Part of a small language model's weights.
Training: a variant of Muon for these matrices, 901M tokens.
MLP neurons of a small language model. Each row is named by its layer, matrix (up: input weights) and neuron, and shows model dimensions 384-575. Each number is 128 + 32 x the weight over its row's rms, rounded and kept within 0 to 255. Numbers have three digits each.
A block is one neuron, or neurons of one layer that tend to fire together. After each block is what it responds to, as a language model described it from the Wikipedia text at the highest values.

L3.up551:091109114150082123134131120199124116096099140111093135113161156164120211115104176128192095139092139167137157137177142106138098143157157153101146141116084169120130142255132146188149123134136154142087148110162111119140149141105059099096097057096171170132063178187148182131107070116178164107155108139032095072080053175135130089122134110162162142139100161158174142101128126146056160116104166105107110112116081133095128094137083112119165135125110124122147126115096147145110114092066121111154147118108107148080088084107176113153083131118184078123105112148069139073108150157116146123
Responds to: Word-completing second fragments. Second piece of a word split after a short one-to-two-letter opening, e.g. O+il in painting media, We+ek in charts, le+af, 3+D.

L4.up94:154166119148097087215092155155136105106100131104180136161141076162123128151141205110139086107089109081085119099146139157133114122152169125111157142146127122143114139138099108180127154079125126115169153117114099102140135147072060144175075094055106157119107097144131128087114166136044115185210111133054133108137163154097107157127141109161155131152122188116138155097150121111113182173141143159167111149085113158158175139151079139066132149151027119121157121101117160129194084125138202170156131079178033159142100122142112147099113172142175086193115132102099147085112130146107106093
L4.up193:129215142049133140188111143129131155114090152133169123140099184079094086128133128146129092125133104082085100179100135133087108127129177107081149134174142100135100154123123142174140102106181168141117140110171090124150100153118076091088118129112149128062161131125087073082127087162187166119129116106090104132134097096117068152167205120173180109093125161109130197112124120166073193124127117116102133143139110154159188151109076115113126117130114168071120123136074102111157129094201117131088099102172091101089136118170123080104147107113114140146118158142102146101114142076157177171
L4.up326:106138147144094069144159108130110162185135107138195094180125109158110089158086136157115141111133110182168133162161163106111117160118176135073183098121125120148140178173099127174155123144162115137140113139176148186151151137160129116149154095106112140119128129081129138149148108133090131079156086160136151188123152169117124109073129094111151128089116127162145060122116093075128164123093191149089121104171083102151180092111080159218159108116119132129143080107104068110198194145119167160126137128111131141110101128195176101069116145131149095134078159149133119142092128144119154142
L4.up2578:126170172062152144134154156103142134110149163141196130146070139101084158103152187110109141105117113108119105199145180191126111131048159129108155152161141134097109134076068156168131208114135107087129156178122166119170146150121137144125104114164075186072134085149168154085101095145123102138151149139129159169123135154108097119143070096148141093083170154087115067078100180121143135145157122162156190087068138191151111119062095143119185118130149136129100101106149122152121201132107104139129119152134108119157137106146125060119142163137145136123096067116120152142124104146180111153
Responds to: Mid-word vowel pieces. Word-internal fragments right after a short opening piece, above all -adi- in leading, loading, cheerleading, reading, and also heaviest, quad, steady.

L2.up51:126167112138148126121146131077176156157097121152170102089106123124118116119086192172163107150134199100126219150139116071085104096158111075123205094151168096152146103113131171120176138125169101147119173137124128161137161164080148108185139147122129122137134069096134164125115101064126122170107112147164132148127153191114075116132178120132135141148065088099075094092110076114118140125063139127158101145157181087105132143181179149101073098152072119163101169136094162156172116139125152165157120131188106104192123127127173211162194092136134180100146126157157131129133115123125122103
L2.up63:191185110079147154114127183121115170077092152167103091158154125104125140143104133124175080121132117159121147077139124162127126151160127121158136163098150118138145147139129106201150120174168139140163070148122121170185154153132102199108105129134076172161139178186127107197137113123121133124104074153086078149091117114135135100121110175118139179087080113141129136153149140161165137122159143058115188113098133101190115128153108161167129108143117116127113135114123092130174161110087118181084094119150180106158115104181121182099109087132169158117112150126163116061161159148079108140
L2.up346:136187142113112153190157099131082141201116129117172131129074115144166116121082133084160089156132110118148099157166181134111154118131110134131156128131116070149083093160106124148098163101116129135103140106086125155130134152093078112079198103090110131100150144135166137098111112144136142127128137090140098149099106073088100127117197038144122125104151100127162091096155126070113132164086196094162184126127100145119072116120116170153178069159148085149106157119089144099146140109177136166096124139133137149125110119077096140076090151175162134200146140152084121078176130140080120069
L2.up347:187110133140114096104140146187033173130114132139104081128155130169107174087101127132156136092173159168130092127140161150145112205113114147138197117126121148113168103132114066188021159163160103071155098134115119129128127100074123116160143101123100151135111110161081115165106098126142113116182125225135097105122143119171147107169151161105128085100112157108077163165167154092070147168146156130149126090166110132132092129109126169157162083123073125156095127173157134118143164113088055141085124073131159089088155136111130094146183138139177116161153107121106072105137085105156126189
L2.up606:129191175127154083119131161101096178169105096139134149119071154172051116081118147085154122132150165171168183183132151130131158170095128134093163110130118184069147096102118171092158108100122126133133170136120155181134121120114175069112115167084117148132119148093127112113144171108083113061170112129093109125111077166105127129153157188123134184085094145174152066035143094146098113121095176159169162095160115089108191106116146110127111133114045132055088130097088071156123142152086190140188133119117147149166135169065108091114122138137110157099094092145112165124125108155155055149
L2.up883:104167150130086148143102161090179185127106121131148131142129122162135096116118148116156144149160154136110101106097153135127116121079104161117136160153136147095140077098139160182150071159154057106150116097140101146111158142111114129121118089126144138126094144183058175139169141145119105082093125188115069138123116095154139153204102108120139120124105123158130095091140167139104173108080174116151161128136108072178158114126168169081176084167132121155074122151066077168126138156091109126112142118142144160174120113120145118110122142094089180098186126134135111123093168154140100119
L2.up1032:147164080109144186105132167168151128192141135164100195107128111144129103136100114150118082144144131169089084157108172134085119071059092157130188081132070102074122142137169144181111150105109101163106187132138190136134201125109138085138140078200143088094140103131164128114179107142136134093214087117059116158104104114140106145151099114085077107221148082134095138108169088149117166112111125109132196130169101109138056144123175121136138151139163183179107174147103191105190143121114129175173158127091101097108133127144103091124103145093164157093141170155138110121104106104086150093
L2.up1039:183074059121113062160101141166116142083081110133153119061127135122146164160117152074183146079136116160129105117122142101100077159093074115152109151128127117121135143162112138154116158136142102145133140156163154089153109136152011113141120137143076166174149198144194154136172129133134152126115048156100129175180151132096062177175108150160129102123144131164094167127101108148128118176091119131134113095148119097130051136123077099111156105161163170152174149104133088125159154116173099157099103162123161126142065132181106102131120066133145150138156075067183173104112131168120208152
L2.up1305:106119113091115166150106190182114170163086128145127143137104164084145147119116132166117148111088156150138153143182113123128100143110174146129177075121121124137115159120109129125147116122108115174101172092055218124158202141097153121108094129154145125098158172100115116111100141166124172137096203143098115102167124146173070156092128079094095136159161106150201172062159144144129121143181126139097148175170100094152180136123146154047115120135123062083136116164120125184035197059114135125079139159117088162147130163147115131179121149126130127131173158156076151110131091127111148143
L2.up1413:127163151138099066181111149156082169133161093124136193130139122190143141115139106123117138099093154172147173133126097139150121086131105109086135139089153129151127127183100100148083188063209104064132057058135090134127155149148079122055160120122087121154182161159133122115112134129127169033109069143105118061078128094167106119091063125148148091064142115105131100108188104130097127121091179117086128129117130159198127160141148190102100068103116117068061124103193131153131155172144127138151133121153139152175128101091186177110114146138130133150129086155123095168154115223175130113
L2.up1706:144180133084118113183117118070123112158090111105174135094118191041155079121121116129169121074147132115190145121146111141157153140126169163151137119101119055114104111148123116176106092110103060163164136101103080117154101151074114129110158159116112139101131130168103090096070155121100145172162098128120022181144084136125136102090107147147174080099127114156091144119161162122114152139122133166165150127138167105161134135052140171071165073159074140112099156106101142102191079132127168104174103150122084130108115113118127157158178123134056163129112155115073131117171110140100096128
L2.up2073:178146108098081119061110129130111177146068135123173134159140153102098157117131165167111116122071145133139123071176177130072120125069105109126145131116118113174156108094139164219148167142167145124119149147110160129201072088079061133128124094099167132117144144147056162119143077163119170173126142108089092103107146162080109108181153111168125154115092113079139059130143123151151166126123123174161133175155129110138184110057104124103102113091107063117139124099098144172145103103086099102113187068141099134076089100164148123167134100152154138175145156084155126157077139142114076131
L2.up2126:161115144193113078153150134118139114140054115080092153109126119100177097150140103109070128140185085063127187183132095086085088125094151113181144161107155083129072140062144148105168117114158031153087109104119097121112192110126123128147086148066133147164089102134121108124160104135066126108174014163135085188157102139064156139172163118136147126132158128168042172091121134139079071149095185212164168106136148090122120076136124163162132160096127101114115114097127138141087145113153134130084073057166111175080120121151090146096101115152110135110133146072188170106123095087119082089
L2.up2223:104121151136092103108160140136151123134130064138189113134135158194120100132140153088147121142118105114183104156096098119095127051116136107118132122146170063107198143169107120129184135134090090116118123113137116113106147167165112102145155082151119117115098114121141134113163138153100080145169106094070075121123059107142173081142095143207099058105136122124152079132171111128153150122099105141134170100072078148156105107094140145070157067169127025103144045106074126147195132165064155168107133141151153052110126094113114109131108170093198194106164103190160106119073180166135090124
L2.up2363:146112118117069151149100137136087127155107077118099079109114159124162122065098197128135127130171175157119109078154145124147084066178098126134168127142137115136165130097141121168103164144123082091157086161113125102149130062100111083061179077077066143140145070147084160109065118116125124146124054108143096119119094115138094106095126105142143094104126106172099072084161119132090107111136109123084168115185197155193120105100114106110178122112168106148086129101118164166112127143150121171126112132115131071138082155156171174124123167103173064113183138126110193117103127080077115128
L2.up2463:079133157141091060135124098133126128132121081110120184141177134144122136158096153149073145164087176146133143139111145169133081169174114108127129157140109107109131127147117143105182187100090101111146139124220115137155131175103134101128095108108190080107106135211158147093111187158092186104136169156138116123145133158160122073131111113160122158144094161169094109107160130132136133168095143127144132119151132087140134117105103109154110119108086123123147084141135114189119171075095131153163065162195139102116145081114082103111112100141151191168177099140152167134155083150119154083
Responds to: Word-middle vowel fragments. Second sub-word piece, often vowel-initial, right after a short word-start piece like Cle, Le, che, ple, as in Cle-ar, Le-adi-ng, che-ap.

L3.up2855:157157099169114109158075145158174094148085147123154142092159079118083105108118139094136129141181159087105155187114148163087171174128098176153169156151152193103191104153105124143086118113088080111099093125110156093120150128078095121115109110075155151201175090084073153182164072106088128113120097125136120144126134106151194111175065136091152112128175181110111064159183113132135123119115123116209130122167140118138129153168106126114042103111138134131127125046099195124121146149106143083158104138115142110136129133125148097182037109180191178135144125111178139128165133099160170106
Responds to: First token after opener. The first token or word piece right after an opening parenthesis, quote mark, line break or table pipe, often a number, as in (32.0), "Say, or 3. after a newline.

L2.up90:105097154109119112096190090136189141170131189132131159098134126115195125205124145125121076106148093169120075169099065153160209115158128086131085163118094171162105111127047121181106111167148080156128090179154162178124151108078176139064129144097141077148159163131168158138156082066160125162135101122075157125190115101194142087148122116148171126128151146092088139113177117185162131182137117152132077201132155134114144128175135113185144139153164103169102140103076150113107140123184145099136089149148090118099106057133132154127127127155061117135160120146124162164128132131068076104
L2.up281:168093109153122186213086161092144173137089104151101160118121087157130128138172157077165132139168194129120189113086136124139145101067094078132094143112157125158133135181115130168102106136057090134108117174073130121127146111134100123142108093084129127115191115144120097123152182116052148098125154128098093156109156117116087132137110133130106200153146147154127156136165191062101136164109162126124088110143121189091120102091092198200162124143175175108121176114122136088110162126127178120128146171159131130135126110099092163154101133166146145173112113145113145130084119142110109193
L2.up282:044111156207202130110123134138171149213053086150150127175122143105135199119097071111157093112117138120077146117134081165198127107115140081158138130166155165145116177163106133116115080105101070100091099172159131131128144084131107149158221097114127133071185153137094093149109101152144099109073167143107136121157113139160164130152189066165092066115164133157162123108098113157095124111174102070060099104150090089100142132107178172103117133091187126100095154050113132136136125188147207124098085084115102123153164143097136126080081044137092113164128147116165109072090126100196117145
L2.up391:081042178092098148129138102109128120111105128142163052183090154128115089151143122124121095095152124133122138141088070158156112150139144096109154086150084125098035130173140111093123130114102105134120124125146094083141152127140165139088090120108093121079087118086142114131138183146138131068087146123078141191209135121075133097158120062140096124170128157164105148102119098081122127081077113110079092192128104111148147109073108110194172165172103128079157128134101132128068132114130146073151157101107098125138222148144068108092090081114114154165134195127050136133141172123091180121
L2.up1091:042118181108186152132169137144149130121134099168094164157147154159131145151108154153126083167112140084140190150131158161164193163054128125133122166099100123155164124152128110109093100133176109139079123091132120137141134099065063094095114122118161119096101107105193163148148155132167111144065097120122115195105125142128113104163097113195101118147169150160139120041133071098100172121154154122107128137144158081159139083096093126169154172095111122080150109112084187157169116159142170105201095082139152138124178063104168100085105124072093117122125129148118154101101145136132104111
L2.up1151:147096210161141133131130109152184150123129117130133154118121085104161157148140089062119177127149150167153132154080161110130136149138102147071152177131077134109120141115157091098145078149103174114148100107160166108136136132144111174111164160102117126151091131118153085130181146168171143184198107132124106166163179112103088117086121138108126131152057127081116115086190112055111088186181199159104116100173222074116090080160098148139070192156162153147111159072121105118144151063126143192213145076088127079102131146122183134123148086133056109152192119103129176108174113164136167163
L2.up1184:098056148122162114164076182124093096092079109162168154159134186111175126104167134127181161150162153189139116139096125116174139133075107073092082186056184155108086136055109174125096098153164121084120167105158168105125173154129156105130166126097136184072147121209156108107140008207104133135078144114141102056127122149130150120108143125142117164117145126133131114176075093139129129127110146144110142109078096150144113086130141143067129112166163109188164148175139161086108105130163096164092133135135172113085162168152117087109085092181106121151140195101142172116115113183069125175
L2.up1762:123124173172120052097102168123156159109114177099162083141163152135139116091136158146112126167073149107061077153132130144111106196128133152107150114142147108089078119149090186052067143194123112143133076147096117121153148118106216127164060075074155124110098127120119094143108120170110145137170132154099148174149116118162116156112168077109115134154095144116131142136169162129178174137161145076112091131141127162138142081134104112173114170151138118106164158147062099110162178147129118130129092086073080120118137092113151083155157124117096138103144159123142140118126149146146159102
L2.up2235:134128108190122148115149098181080090104092156109113071135181090076200108135111085155125133149098082145089191130121150128129083097083177081129097181118151090184101052119121171141101049079113164121154115166088140159155111075119103212145149154099142124173100129071130126106182115157133125099168164157116160144126110181115144119122138150079106219141163127096131130081114140169102099066112179117144102109090128144069106067107131126141137136150137160104156149128118093168105143091073135110163100081151174207114116108162108091129146094121179176115104158107123172133152101189116133134
L2.up2560:136137193169143129104175100087171140107119102153132082081115105157134109046096148138166136172139151095114178147135162073094098113087152054109112147157133087133087110158087132167165164076143096123104120152116130158119173080159175127087115075085114163129115090129103081181155086137142147124118145111077111126102143139202055184161119079096109110155179173095098190141158163116104102157133151115155135161132155112083161134115136126168136169147101103097127166133117143135127056116153168182143117125117132071162160061123101071155040107163160201146169168158126161111078148179054111127
L2.up2680:178165131206163142108165160103059097093160088065099084120103134142131155158147146144126157060148123123121123114139158119137102085139123102109067141151117069116101137126115160112098103166194130122082162100076130122093134131132145112054152126149186135123149150141197100123116098179174153105136113142125145155184135127117143065133126059149093063153148096176111188124108180134035159127138118155146150096114078144147114066155066131122141171090091104188139115228063121146142116055168198101137136179157101120135129097099120148139125111145102093100133147108099107093125107102140154109
L2.up2798:116111196121097128153174111122112119122042131128107143098144102110102089094190209165171137120129107122107113093113098195138142102101114122115132109151100036114114095102107162108093097117134105108142169126136170137161119209144138101088152108072126107097121152163141142116130134085128077127119153156132117080180158109109127083216092112191169139143120133169132105183157109122123079160087146131120116114164119105178175119155132150091169151123066095102157149114102184184121112119169136109147154117167126108088127071113106121090148111110078141108199136098038135112150152111156143086
L2.up2835:111135150129152114129111073153159119087086116099111144144071093152090106143140132133129072087142220140131114113131152154138156138140088101128152090104080105169099119070178117166120117128205101106116199131124165132132077183129103068114151127108153103112124203100108135105108132138212118156118157142046098112123123157098133045126105069137085155115122143083103139120096126083083136148098180135192153184149143171096148131110098142107113169125160128159153147139123109097123146186115145113101117139146129137081173122160123158082102083136175111077086135132097102096137162164087148090
L2.up2837:102074144165131104154163135076140148105134135129195130095130152110113152086164107117184174153160116148121185095121160154089120182069169152091145143111159084183083079085093093182140080118158078131161147120160104218126141189114111086168145164107092133148138187175151113101174102150161169122149158141128095132094130192124067166134121115053154097158145136084079123104115126103087132146117185081164141101093155103075134118153099086129092135114180164164075198163114153105105102147135097187139134125138139159100114097087115046099119085178138139113171070143126107088129114141090122130
L2.up2892:157133155131148111140135160061134180144079113113077142103108099129152153177143105112160105132087186186166205125082090097191129097139114093112151140125137006116085086152132121095132051166117063177114170136108088149078139108124149089119147119124110118171153122130111142125124139131128145127096167128131113128135205088062077124131146112061113140150159139143150098081166139117145128141105141102064132154111152137128142179100095148127139126118096150204108146185134150074149165158156144195085145161100073196132193039099161159073095048152145169113123106143153183146108134158145186151
L2.up3129:155125193129116130149091156121123089133153145101135099156108073143173140118105154143164136073196170189090109107136119107140114084167090078094090136135136137103109141137117126101122117124100139060136123149102196111124139071130165104108190126154110105091097116122108202145132116143148079067212096161158097149143126101126177150074140110128116033148092133200128118105122172129120129151107107144165188118128135147176142099178156095180062128137125155158063138186144154159089144137143139105072176127117174091114116117123159105119058140079125150124130102171103162115108098174104168133
Responds to: Mid-word fragment continuations. Short middle pieces of words split into several tokens, right after an opening fragment, such as Ho|p|kins, lo|op, br|ief, cr|op.

L3.up2063:083104195142156125070124068082129122127133130150104092126062186064109105108115135119079110084196182164101126188156134125185087107188159160095158085082079198091084158126133108124076090095107125114124127199161106135108143148133109102136089106081164084129127120139139112135107124122187083130194133097121163134091177176175111092162143101062092161109148160157151147057077143079142090090107097112150130057120113128104105120065103127164081094037143169109125153181126154139130140108099119112101168088073154152097121143147160117093133091140115132171145110199090162097112087179128117167
Responds to: Second word-piece fragments. Mid-word continuation pieces right after a short opening fragment, often ho/ri/Sho/Hur, as in 24-ho|ur, ri|sing, Sho|hei, opport|un|ity.

L4.up724:176097116113116103173110165127158074107095190145206095142086110123022122123176124143111112133128098104118097140070095159118154173119150143151149137097122142098108201153110098089034127160138144110135126130112116059090178121126104190094102187114106161148077131189105129073107080092103202102139127114142100144090172151112124086104065094139069088192176154175069145067154097105166092095138113119142118128148129139158122133142135146126186132106102126110101109125120168115132084142156117107163116118127123142169155098161144135082116127102103129154165124116089089089094159136092130169
L4.up1913:055149139125148151124113104156154147136148174188169128170081061136115108147211132128137068115152160111100128105104044157029159141163097171110130075090108049091124138109091086148132135091123116073061182110179146061100180126120098135112089178122087147088118108135125082154131124159156121134140142135143174180094196147109123100102128131189089090097143147104068175085141107096111102145159141133199146138104129093052120148139108120147074123206152142129140169114177116158174092070129120122119112140134098164101078094123116164098155090110110158155160149126154065190141093179108104172
L4.up2310:160118121125127111177045145127138081148067124121135157113096160124092192033149157160161172129162109057121143183144145118115093104175150125135164083124076099120126131090161146116112126166141172184194125103139120107146164125166088162135141130142133157127188129136097184127158130133133133123195113165096109136149100155090140099103124177093116139136120151202148073088111204137150125195108172082141113161159095100173156074109117171068117114118106166126163175085147163124118113026136083154107108161165142133083131146167176118113103189152121123140114135123092136071096145131107114100
L4.up3176:206068161107094108137140080156114142153082177079154144148114057121105161114154152104138170119105087161122122151137192095104123097109132182143135066094105119152108088135112172133167148113139091121143153163146065183138105062161124128059143133093091107100123122164081161117181144142145140147115127135116072127136186130120177193161092181129147158130141100188122117074079162115090093111121145132126132174097105141138104156121111062121135114075085151185134169203118140106133083089177180145129113096071150153163083124144090142118131178164142118123142136177080103097088143162088101109
Responds to: Mid-word pieces in headings. Inner word pieces of a word split into several tokens, mostly in wiki section headings after ==, such as Wor|k, Pre|mi|se, Part|ici|pating.

L2.up300:160173068099131124153108097101204136137166158107173142101128103099130098161120105130089180152143084093100157120135172128115199048024109112111202137157192094112137155180154073122105114180037182130137137152145158166106137097102157147128088102133131134147097148134099179135133169066117089069144092124132169138134097136154123156157101110162106169154111137163180128145101109130177152037188120179161185099156161157117100195116152165085113142144154146097079078153124126064096147112068126056089146105115089158126107138155075118158176058130083110136144148132112153151156134117166131119
L2.up858:153144070135083176098057112114157122111083153114090097115116122106142159128152129111131123135130155143079131177107182122059142121174136100121113109108149144104137111104088124149135146114080100197162134147093156117131137112092099118125125095192185162152150112090137117106140172133119103119124078094072121145146146128196133111170077132150107078140107143119087153146050110156090126130119172123121161178126160125108143103113084168122089121105149163142126110091132143136143127074105241126128089111137122184160157161177086111114167111146146127162097123102137131133071089134122097132
L2.up958:103125081119095109113164138159081142169098122166185159187115107141130163093140151138102148090096162141077073114118121143120140117115174158093139108087145182152093168134157162187149159107101109124075119060112105142144133117197115147130149140095136082135153131140102155217150139098127164103198115110085139117110136142185139184128137197172121129176170127163174100177114077120080148093074155118102190149166097126134157177171124144097131146120148156130173104109149180163108149044109146071105061062136103086127115116094103068092122087068131112126098136146104168157072110139129119106
L2.up1258:132176139121149100132111138093139157123148152180114099100150094158144097129156108109135130138118086122153093094133195113092170158133127073130099175128135076105163176129141116127132102111098083135111093173059091118130127091096131139153181123098118122187145132190141127145157172147040133155161116190093121105183128129177153131149211120140095108196095110097139111114126080124117158070098163104112118115184109088151146155167146121099116133082076113155098092116130102126133090142126145084167146119129107171152184137136134073105118149131105192128107170127118146123141150073116138124
L2.up1321:135150118092027110191110109163120169165087140188108161082188131166138113142124121106129120120170067119127076157147104159157150150168132123115117090090131134121178114195083142135070123148128128132182109130087086126110085157125127110111163092130128119188174100112036113151160195174123148101156096134115147106099155113130161145150069152098118145150155161169110071118150150156098115167121155095101169153150117054147126172157150116106107108165131100137087151106194142081138122089136053164125097095084139202114129205151099102146132143124131107137098169138189066138100185142102102107
L2.up1462:110096158144167124130113132197179155146091134180107162138126180183120193129155128135161119144179124128103163098134093137135145149119094156163144147068148099113160151136021066089130119119170113147176093159099141182148135093097135097156102160173110071131096105100082117099139114076146169136175133103041154090126133119131136092107164149144143136145143143078147210106177099131120162117108114094180183106139123147171160097147141123156127075076077131079175117118076115139082129138064146081136106148147071073102156114180117113183124134130151174102150123085148122106165154136129159110
L2.up1485:077108124124113118116093084137100169119121158171125131143172147127101107103145127176158090137142154090153119121129132123162190124152174143148136130189165179108134164164073104162115118191137232101126093077105174108094151093111129170125118099065108109173101079115088111094179117139071131180132109189125125126138089054187124137102140117121122067185140085107104124121098071087171183110116122148140138137147061145148083132088088142146130124096052133088105125105144065069093112077102096110114053092166125202162136170163147100125146132082141181117080165106142158126101134107199115150
L2.up1554:138139109141073143124123142140160071130132159172079094143121059143140105139201128120162112131125089082108117102118182119089171158105155164159099144121185141129110135118146167167164167106138102102106197155063136070144119131089070069126149167166115147111143155128101137109098141148079079115186115129096127100116114121149149121181063176153136115106180129113169063116123107139098154094076162166115178204170149069112091169179166129079180129168123187151121065108119168132145168056125118069156091068168130165159120126124147091127180109105154147184111197118149134094069085116147031126
L2.up1559:147206120123143090096110120147050143153133164141141069168173065127137075109131126146131134174170135131155102080140161082118119127150108126166162102141126117080129115164188118183068161152081115132132129134153094141093143146166146147109136140186123097180132084173082170175107083163131149127164070099156137118157125090124213115143145102130123138106128103162156152088090142130112139163081161159129127130120107092099073118129170142187126109158130156103135133094089107139095076104131120137160078157106094145229079138145096147096080129164156151090127099096166133098104139098114130109
L2.up1783:117113122131156146134194159108097166137038125182078166160114155158078080142110123082103130182189197109129087111167131089187166143188141120139189189146160181128118188150143110136133145168083145175088152161117143125155152141155136152053092143122142146089162090091126078131093151167075123057126135112131139132157077116133099178098152147132116158156129114147079126085174079092153146069116136133087116150099078114117118089114109098125136081147142116117077134089106139122153116060148163078100093091138155128104154118126117089113172124158148100176100122146109099102110113156076098060
L2.up1844:082185160137092088143138099120128140142082106121141141133170210081168096109126115136095120150140138154121119159166138132101160129145155169175188176111118105109109157094139105110140089139124117156144068096130092118157088104129182172162115165075128122137111117184107135132106160161075159133163089255209042165143135095086115146125113080134151105093128186083118164124107130159148161126129147140181159094199106106108132099126134123192105110168074092153147128128133128114154102151148157135151074014136148145154164137103147165119158112080163122103151143046098174158112038131127124130
L2.up1990:180163121140094144108082175153125126115108121166169168114136128184183114125159160096141119110178104134135133188144125131168134146157148175132157117125161187171160145106124113167134111117088139116139139146108113122121125124067170140134204148122141116177120180193074155098117189150122127113145104112117085097123137158177153126124148159119109122150150133147135050101116094138062121128103120151089142130098096078134058206129175129129106163143119101082130087066144170094190166120104123098159152110085103184127127124165169046170146101063165142158142161153161133068138213074131095093
L2.up2066:074109075104120145052142148046163152134108125111136120115112094134117118102150066087139137136139133066142132135140164125132131079141127124108145092116134112071207134176139134134096097177133092156081183160123105110119027149173098126102093135068136142118121132072065166174152109118097140134192105137143056208145135072131148117119093137171109123152117172085137114143141120131100174092159138160150145155130114146119099097110169143096184136054145111094117144164166139112141053132123108150124123064128101156168135112136084050126098095110141139159141138145069160127116137165149130082
L2.up2087:122176131113140089137096106113143138135133092107135146121097106110150115121108196117122136112117171139115141144162152172136118120164151111106202176108166149086139139063117184152087131126171069132161170090131033126136159139120112168115197144088138136113114107143101078123171087101156102111128111184118059208129112119143135178144165119089183172191116163122096152130211117117064090070086076184153143156129128158156030137116161114118056100161095084095126146161109132100167147105101112196133169146122107104128131139183077131188125155098117148190127139097156124107094149115073132121
L2.up2341:153121119124142166162155148097163189185132101115101155112157111137109103133068167158119164169112073118144097142120122109151138157122055109159121141162132118125156111131130093122122055126082153123123159149146119150087134154116152113113112101142116131147100125104093183136186053137122193090140160120097160170138120080148115118112148114085107175188084155056112124085124091121130098145157180152189138182119180168098176190147120124047175130128106144153147160095119120144118130121164150140135114125167112121138137118071143131146201093137110131159141134106175177103129155096110150110
L2.up2395:099191187089120139112120120184180113112142152137079082131104176171143176072161096106109164103107196136156069163119108068106200137142131138140109136137139118083177159117137121162135038171080155075162167112130163114127156167164127104091138117150099148128130140120109214131146129137040095092161126148145123143152137089179170143134045119126121152139129124143052069083067124121130121145102150141150176115156113184147101069116135104144185094090109152113147097139110121085173151055168134126132145147144112134097130115107130136141155119111084158133080108135151167071126156111087133109
Responds to: First token after opening quote. The first word or word piece right after an opening quotation mark or parenthesis, such as a in "a powerful story", no in "no doubt", and c. in "(c.1770".

L4.up1181:168121120157180126130095166125130156113112121147137138123144080135150093097120125090104071098124144189143131110120089118152092165140093101145112079129136202173109151190136114124097153148101107142077107108115079188150116144117159159130092104069072155109170141176108167165096120164117169140099178127163164123119127093190128074093161145066159125135075143112071143159152074099172150071086170153151070171093130116078176142114127119152098143123097112174142082148149165167074132095143161087151112118204105150148146140151132128151140135072135157107161156137130114125135080067106168111
L4.up1201:170130107147117182064089125134118137093097146112133163105095148154158135133121118124104136081131118166159147122142094085142111097182135076138104115168156143091173128176137044089180065113094019131079142164096090121160151123072114162051171083144109154084173169138108102105100184133082157133129083113128136050129092094173146145137176118128151118164150160140097083145135100149115140132123103154110151208097127083125114125160180091150163152136109069106133099066129144132145106110113093101183112096079067175144156149151159104198147086140098176109124155108068172098151193106126155131
L4.up1291:140111165160134118114100187163129139108108134147221096135173091087155135099169090143076158111106102108120069085166119090157090175188149129151140089175188130072133112126172140112136117142130128122097142174129147122141159070078138103087192111134104087091133167171113121117093154170093124163147149107125123130150167086132158128130161131111130137142125146095145109117111066126121114088100108106144146140096113145141111153146121136161129161108140093141124122119189175124091152172124157115155087168129133186129119160138153129103140028138168206167147175156146107087102186103138186086
L4.up2245:153127120170128195056111096108163158113107124106181204113161109144173101115150126103131091139207131142133082147130161092123141135227139160130112060170161155173150108131109128095161123141084141144124158126076079099113112132050127142089146102142115091135091143140123186135142153128065107093118073057150083127163161104138147168182135172097128129110117162137119120132122089078111102110098116178155159153130116128124087082133161126102095161111147080103126077124154125133095143178125132079139160141098114229137134132142134154147104102110138202137118156117172109114125140117137170125
Responds to: Word start after hyphen. First piece of a word or number right after a hyphen, dash, bracket or line break, e.g. Al-Dossari, (1587-1632), Kyrgyz–Uzbek.